Weights of a small transformer language model.
Size: 3 heads of 64, vocabulary 2048.
Training: a variant of Muon for these matrices, 191M tokens.
MLP neurons of a small language model. Each row is named by its layer, matrix (gate and up: input weights; down: output weights) and neuron, and shows model dimensions 0-191. Each number is 128 + 24 x the weight over its row's rms, rounded and kept within 0 to 255. Numbers have three digits each. A neuron's up and down rows have the sign that makes its largest values positive.
After each neuron's rows, "fires before" lists the tokens most often just after its 100 highest values on Wikipedia text that the model never trained on; "fires on" lists the tokens most often at its 100 highest values on Wikipedia text that the model never trained on.

L3.gate177:126114125150114137082149094116085093140147156124111086081124167110098129113126168141136125118171102118122143139136149092109142160113158140130110109170131135125104175115133109110106131095092158125159109161122088137113129099151137119137119097209142113139112126133147119120139140078128149168128114128125095142145121095117132150122133114125123142134088163140162093127097091163123102164103128118115120131126145141139054118109133139111120141133138137120110133105083101131121122100101192128127138103120162107126118128133110085129118133129132119061146114153151121131128107215093087113
L3.up177:119135130149123136088143098128088105132152153121135094088112158123101101111138138127118120103174096121143153134149132095131146168121172144105109092191139140125097167098149109110103160067109162130164132158134095119138120120140136124123129108184142139135103131132143116142151120086127121167127122124137088158160143115134136137125117114145121169128116156144158094139100076145104115127102143105133110133124145127133059128100150153117115143129158148145117140110094100142135143104128184123145134103130167101138117125120125102122097151149148130072152115166154132126137099215093083129
L3.down177:142146114124085133092124104113120146148154107141071129130166163156156112148133135114139161112084133097111126170126114115101141118193167139150145153101117118089126141121127152103112155146121116130125117145139099165096146113112121125134165104123138140144151125166129112093100160132131145120134092117122159163072124109115199140150150139139133141104101148096099097103124196157124100149140110101131117139116128142106145104124121131131128115120128138110104167147099117140151103066125097124158129097154101140145160199133118105116144130113112114163075114103145097115141069124115131162
fires before: "==", "|", "-", "===", "In", "A"
fires on: ".\n\n", " years", " |\n", " the"

L6.gate325:140126147111134083112135162148129158155141127176103101096110098110138135145153095142186145105107094100112115150127149111133119092169158129110114144127075138177110070113113117160117125129132097112137106075082137098104108156088141135136123116108146117146115061100124112152122136139114130138130130097167134108109141133082138153119133118157103131117150084127115121133162123127142126134179088073122159118118147174141156092140116116142122166136151096112107151146132150131109138121169131111142112150118136159188109104159120136123157158137148103145158123104120092152115148094167132159
L6.up325:136168146097150063150148108127103132116170099161086110120155111119104121141190090102160138094131111122107133155098135107116115122153141148097131151121089149140134070112097115177139125152158105119134117104096127095115108137103152147137086122123134108157113101103146112129128132141137132138116176120177138121114161139099124153110134104173101152128121091126124117132156130115137126132166091115130153097140109154133181099115139120146112150151135087135095172138107145161137136111148135134145115134132111134163090099175129168118150157149146117091168109102116061107148118084134111149
L6.down325:138125136121158131124105100123146156130093104119151085135148139157165140142149103159146135117133070149140188142109115142095171111099142146148186121088138111104132116179127141089108162156117155101103114110148142101146124115165108112137105152147093111141149159167107092090122147102111097182129105093115145123172089103117118118122108126089093159084135145131106119094171111112137140123130145110148108127120123106118108164137141122122144124075156102114122102144132144116146117148092097080103113138135110094160113137150116129091135152147094142120111176133132121131131097109085140173
fires before: "-", ":"
fires on: ")\n", "\n", " by"

L16.gate69:114118130116104121137115069140107152114142153143189170133104144147130097091135122130128109135147143126151108111066181152098122135114131119098118107134111109153120136150094141122098134135123124149138111123098140141079179145160124143116080120123114137133135139139122121127161118126138105119110131133177109144163144155127145113107171154114161126148105137133148196106102129126116129102174167126106130113111134106102098135118177157187068133133174141145098138156127106131105081132147084121076164146110110132126128140141106091129137154117083141142115139129105097081098123098087155130
L16.up69:117160097170128128124103078135144139137131136156129124170142153143096177138146095128108108198141145133097135160056109115129122098165146154110142130176143134147158124163142127104122110144123130144068175115151105143112126160145115144114106147180115117135142200105132151108138143154163150128106128143102130175111138126113145107208107148143145131133123126141129143134166146139100104139114166126130108109151127117132134145155126141140104136142141123141114142129152142129093121122120146130166140131131138119136112154188158176141072170133145160123142131121136113137131125102070094148
L16.down69:139172131129150119178145142157141147161112115146139129146118094112076108108172156155069141141158133138132166164075132083114108127163133125104104099151087160105126153147122153096146154096120105100133123129135122164109131105130094145121096145185111109117133131126147120106127132135135163139096104136141134202133185140105136134163106114175121115163119127141129145091124107117163120119103131137155174106177118126126157085127127120132099090148113127127119109110129164113134120112127105111148162134162118151099079123182101126147137146150126162165117109130110152147126152126086148139
fires before: "pl", "per", "amp", "ist", "cept", "ecut"
fires on: " ex", "o"

L13.gate48:145119099136117084091100124142160149114140133129140092123159112119148134146139146154140069131130097116127146141140086111167183169113130127153135152144105124164149129111110155110136124106128131097171082159071155107160125084186161116145125133157136120126097158145148115122088131104101130122152109129114162148155128107124105104110124134140146186175151135155112093095129119173135135159118137132151126109116117114140135119160157083149162140106123128064123153136113142109089150125149144143095102131179090128119117118133161089145123120125111143151178133085098129162102125144123132164
L13.up48:150149165108124128129135101111113138116118114093119130145087165101129166128156133139125117115086104129117121155080141117138097113126130135106128109113115150167120171165128116136130116170128129126145089133160151157161126110126113089169142154110141120148116101113132153119166127138108189092107120121118119135129099138150172133089177173108111126121132102127117115127124111145179203107106129138093132123151092182157136105115146154086128140131127128104110132108117117111151113099089154171112101134124183122157103101062109137086125124139073157133106158160142119107107110102149154123
L13.down48:132144108105125142122098135153129163117157104109125136172153133109094134126145144088153127093163116104080117084145156166137092119181089165151152137125114104131130117164098154133154156130123145096141118136164124129131116108130138126122139136118133143125114102105096104123165144156151133079108125172107136140120127107141133122100116163112071087123112117103145128116143167090130159113113110078056124171127127109125142149112157141124158141102132099160134190150159146107096120093111160150182127111101183115161148124141104097139127166132107153092112147132140153086131111144132140123
fires before: "c", "ction", "ct", "e", "el", "ear"
fires on: "y", "stru", " re", "in", "-y", "ing"

L9.gate449:143186172151105158126115130114143158169115131147171132131095136084142136121156121133177125181172154141127120118143129139111159134123129138129117144140111121143161143124135141153154103119118133147117089106131140102148127152121122158116118096118155155113077075087141123107094163090151086095139151112151121166144137140165105101138119115138111104119128153134082154155169137129148132112111082113083129104133107108132122127101139144117115149137068138143046118091139086098120114135098148109113087149128132106174107121169118112127106154157146127142135124143130080097121146100098151116
L9.up449:117134173109087121124112175116167103150118113126111136140123161152151170139111127113153113105120129117103136144140135129158136111096082168139119120087136115145128129127132141132110147122109115135138111107155110153164133157126151092096100093150132133135112115143143136129151138100134095105134139103152183076138160112112110114102099134129071084121146124123139155152171127143168127124134166144101159097126100082065141162119106092128138108092161101126123127100129123158097102098104142159131124120114124126123131089132121071162105198133120072100114082150117103114127088125157163143
L9.down449:149123139125169143068119141108150147105106128122123194121119130088096144159106138085129116121114163088120170141140140136118093111155150119168167113144135111127131126130178128118133093083131153172111135117124116129108135082164192109075145105120131097154089138134125136147145117123129091106126132118126172113135084124122098155126098115162118146103096102087189139140154109134149132131103169146123125109154172130126098140119131090114125120086140128094173133140129107140132126141098095090124136125057141115102126119153121127146141136126119163124112123103154176112165097131115122148
fires before: "-", ":", ",", "\n", "A"
fires on: "\n", "ite", " by", "6"

L6.gate250:111125136157145124116144146129139131108067149107133117109156126097149146134098111094164165144173135143137139055104090148126114118126121113134114143192112098166152073143142107144150140172125091144124098104114161104067119161140087133138124132078126125144134110105072162143161153115120079140114139105152138123147122157151147112090146083103121133120142126126133153122146138106120145100138132145129146119109143128118152144111130172122136120157172143113102133097181140085104120160139117100151135158136154144117123153125135131077144165159130128154122138096111117127103182120168116154
L6.up250:115139125136104141134116119148142115156151151104163091127166135089100087101105145136134141162190120124112122149117106103161098140115116145168118154140082078141137148117128118123158148122126133102138134151137146086098136142148116088162094102123100093179099161104113156176119129108128091128112171130153131108118138149114121115106083133114134157082124129132102154149142133136162160131120150122133152129158135141147169115116098156148113146151114113110059150106192145145129110124121142075139131160145156158139119162117179147158144147156116107112160143131116107102109178105123097100
L6.down250:134132141148154120114139163103124154098101082115123150095168125123146136138156149101123176096162124136098158135097152150175125129108135158117089146128093100136185165150144123092155105119123120140091085112148115086117176177136104116159145099161113127163141156120102107157106093123142086121094157101113139139144102166128162095116127132102158124061142153125122172127163186155148117160136125165137138141131140106120110137130125113084137134107132103154114117086091098109108132164093139112132115173120179124099132123142125106112138165116144133119121139135123127126164133098131138129
fires before: "-", ":", " (", "\n", " |"
fires on: "\n", ")\n", "es", "ography", " /"

L4.gate507:154097129123128120077154153143128137163091165101099138125110129103126144129135119095151101142148079166139143100117103127115136119180120163100148185157109146124115131097145083150149094129120114144131109097122119082114127157096109124121151085115139166157100140151106143137126152085164137131155162142130146117110131143153094138068105130141127137080138123142123154136139175126165125114131130126134123092135079113156149106122122134135138140161098122119064082105175147120097117173110131158099118142161122097099127157105149106093187154137144116121116162117112132127159131105140140092
L4.up507:125115118134122124090155146173121120128092171065109175157127101125100127085129131096158149161152083126145127121121099110148117130151139150111190151123122147170092127134115120126155096163128162145153122122169116121123160118108098134118130085143152117155101115129112126132120128107091111116177128162139125116083136120151110127083131130133139167122160143165143126130126166192136111140135167135136160111121095162136178055127117131160135115137136126136117089091129138153124110171090128133148178141140108129116157189095138131127155149132138142116129108149146159128111118131101098107
L4.down507:156128118117092104125160142121117148133067144079115143137120078147120121146164108097157150109158078108123157120109152123129134115132128127093155139118097147171152157137110109116164110095133128137137129147161143110130149155112068126110113107150145085169102117113131114121134157121090116141131135159095095106094159162113123122079178149166114123145141148129135126131105147171132111143176171140123177135160076138112124107139148116118146140128153096100118087063148078115076128137095115107096173145115120111099163128133131114124116170131129128107139105143130136118146130144129102110
fires before: "-"
fires on: "\n", ")\n", ";\n", ".\n"

L3.gate44:130101102125097129104125150148109102109086186143131159123147152123127126110130158085151133120124115131137126118164106119101153142139152152133152196159134150144109136156138111143147097133080147122103039099145141131122138147100156088096084104129136128134143139123116129157113116125139134186158131155096125139083146116141112134133065137107146114120132113109132144107122156160134121142138155162165157135152098099149144109121115134123086129171071114129118152101121147153146130131095151135081129135137137093120176144110136068087151163145131135142127115083108115159130165127119157111
L3.up44:130169125106136115145118145154114105155131168115133138113152128124109177112141125120141146124160143136069136139146132130170137088140149162146144153125155103114133108130140084134096112122110149107117083110142134112153122121127126068114110113096116192134120128151102147120146109150129132128103116156096150119097156116122104091134067129121129159081130119092086145139110147144140099072125161114122146102134102128156128125134142100137140139083105106137144098123173124133124141144105101165100083161163112070126095122136129113119170152177147083128118162118092131135108198100140144126
L3.down44:140110161159104101140100140113086151125109131097162133129142141156109134093138090088165145113161115135109125096113152134110120095132163152175126121143134125114138122125136083107100122094123170131110058097138126085132155104148146111092078120126143136121104133155149131151169112141146112176119129141097167173082103145148078109121103145121120115116128116120131145143097120125139106129116121105122168157161099085143126132119120101117121097114098132109142071088164114135112157105113140130140104128154089109121160126129152153066154151135123104095147156123104123144180168118132172124
fires before: "-", "ern", "el", "els", "ies", "ed"
fires on: ")\n", " mod", "\n", " form", ";\n", " Spec"

L3.gate282:093120122147112146125174149140128088149118155060119155133139121106105114133103117105110141168156085133121134150134088115154080132125131132115148173142102180167125151093150139115122102127132153112130102126139124133069115148128125084103121117113134074147119151101116154133125113106158138126155149163151147139110135122174058129120130136087142140120117125111142127153097127099121117122116111120158141186141129157161161142139133131142086103104118124155112138137148143145099123131134144119092171150155137112092119159107189103134148133171177094124103166138136163167148154126135089099
L3.up282:119096126102158127095137165162122111173087121135119154138119090129123114123132118103100143117122118128162145123081107117126133199216106158145151178115109165180141121131126117140152098106114127095137110107142121116124092163090116122148181129098083108162147133099139116140157143097135120151107128121140159110109159148113115112117150136097114100115157108114154159136132129102148131183114100112101131161146091116128139105134102141143110121115130154149108113101114143145113122143124110120135142161124181108139152166126167109139141195144142097152181135095129140123120128123112093093
L3.down282:151124104121104106099153179128106135136067146114108161157108090120146135125145106116155155111155117078094134117167116151097129132144135150119174118124147110124146163086145107116174121065136133133111149128175144087118149175092134096133118143127126085133117152121109152102123130126127107118121147133115143121120109118136095074092129171116129072097165126130099134151140173148143088158159123142118132154128102141136164139139139099142123095118126119159133149058127105150106103174121143124126148135120152147105155178106113126129140177166166141137133131119116128128134134185115104116
fires before: "-"
fires on: "\n", ")\n", ";\n"

L4.gate472:096134139105164118089138117142114105112133183135117081155124163124112110138130148104118066127124143122141137124154177112130126120185122161103117091128108120135149179126068122089084151112157137155141120141129120092130109131154122140131120119159119126142122152151149143158105135085163122145171158138080089120162141114165137136165137127161111165114129158117160131116097072159102107150167113120120121105145111159145120128148120144119102126099151157149111083141110132123150104150112161144092107149126179123137159123103134121121109062132155132091117162136172142130150105140146102111
L4.up472:117142122117142148135152116119103101092072166102101112143120154114116105131102160116109083120128106177117157124145163139119131111205114121076123103127143084138130179138107107095131133103128130153135126156123147118083125081160123146096130124143143107104149158173111130132129152139143141110157110130087110122121160070152135145141174107187121131105131144128125122104106121147107141168121088124118111109140127171121122122128122102123119142117124146120093077137100113085155119117118165165117138108134155099135175133129121116143139044105128150113142147131159104158143084146133129100
L4.down472:138103118110133099210098109068140157147118158118136174128136178155122152146125106121108115149101111184097145121152121109138159145191105120158119123138135078149139141105137113112122114108129130097118114144128141135132104108141125123124150155120137131122126161180144098144146155133090133076118118113112161144118150097112151155130183092143129163136127110129083129119135140143101130149093069109146093127122140106145153099156122054118129118142132131126133132140147126118141144108116122139149163146198140134143130169162118119150145094112117141143074125093105095139116106138132145098
fires before: "==", "The", "In", "===", "A", "F"
fires on: ".\n\n"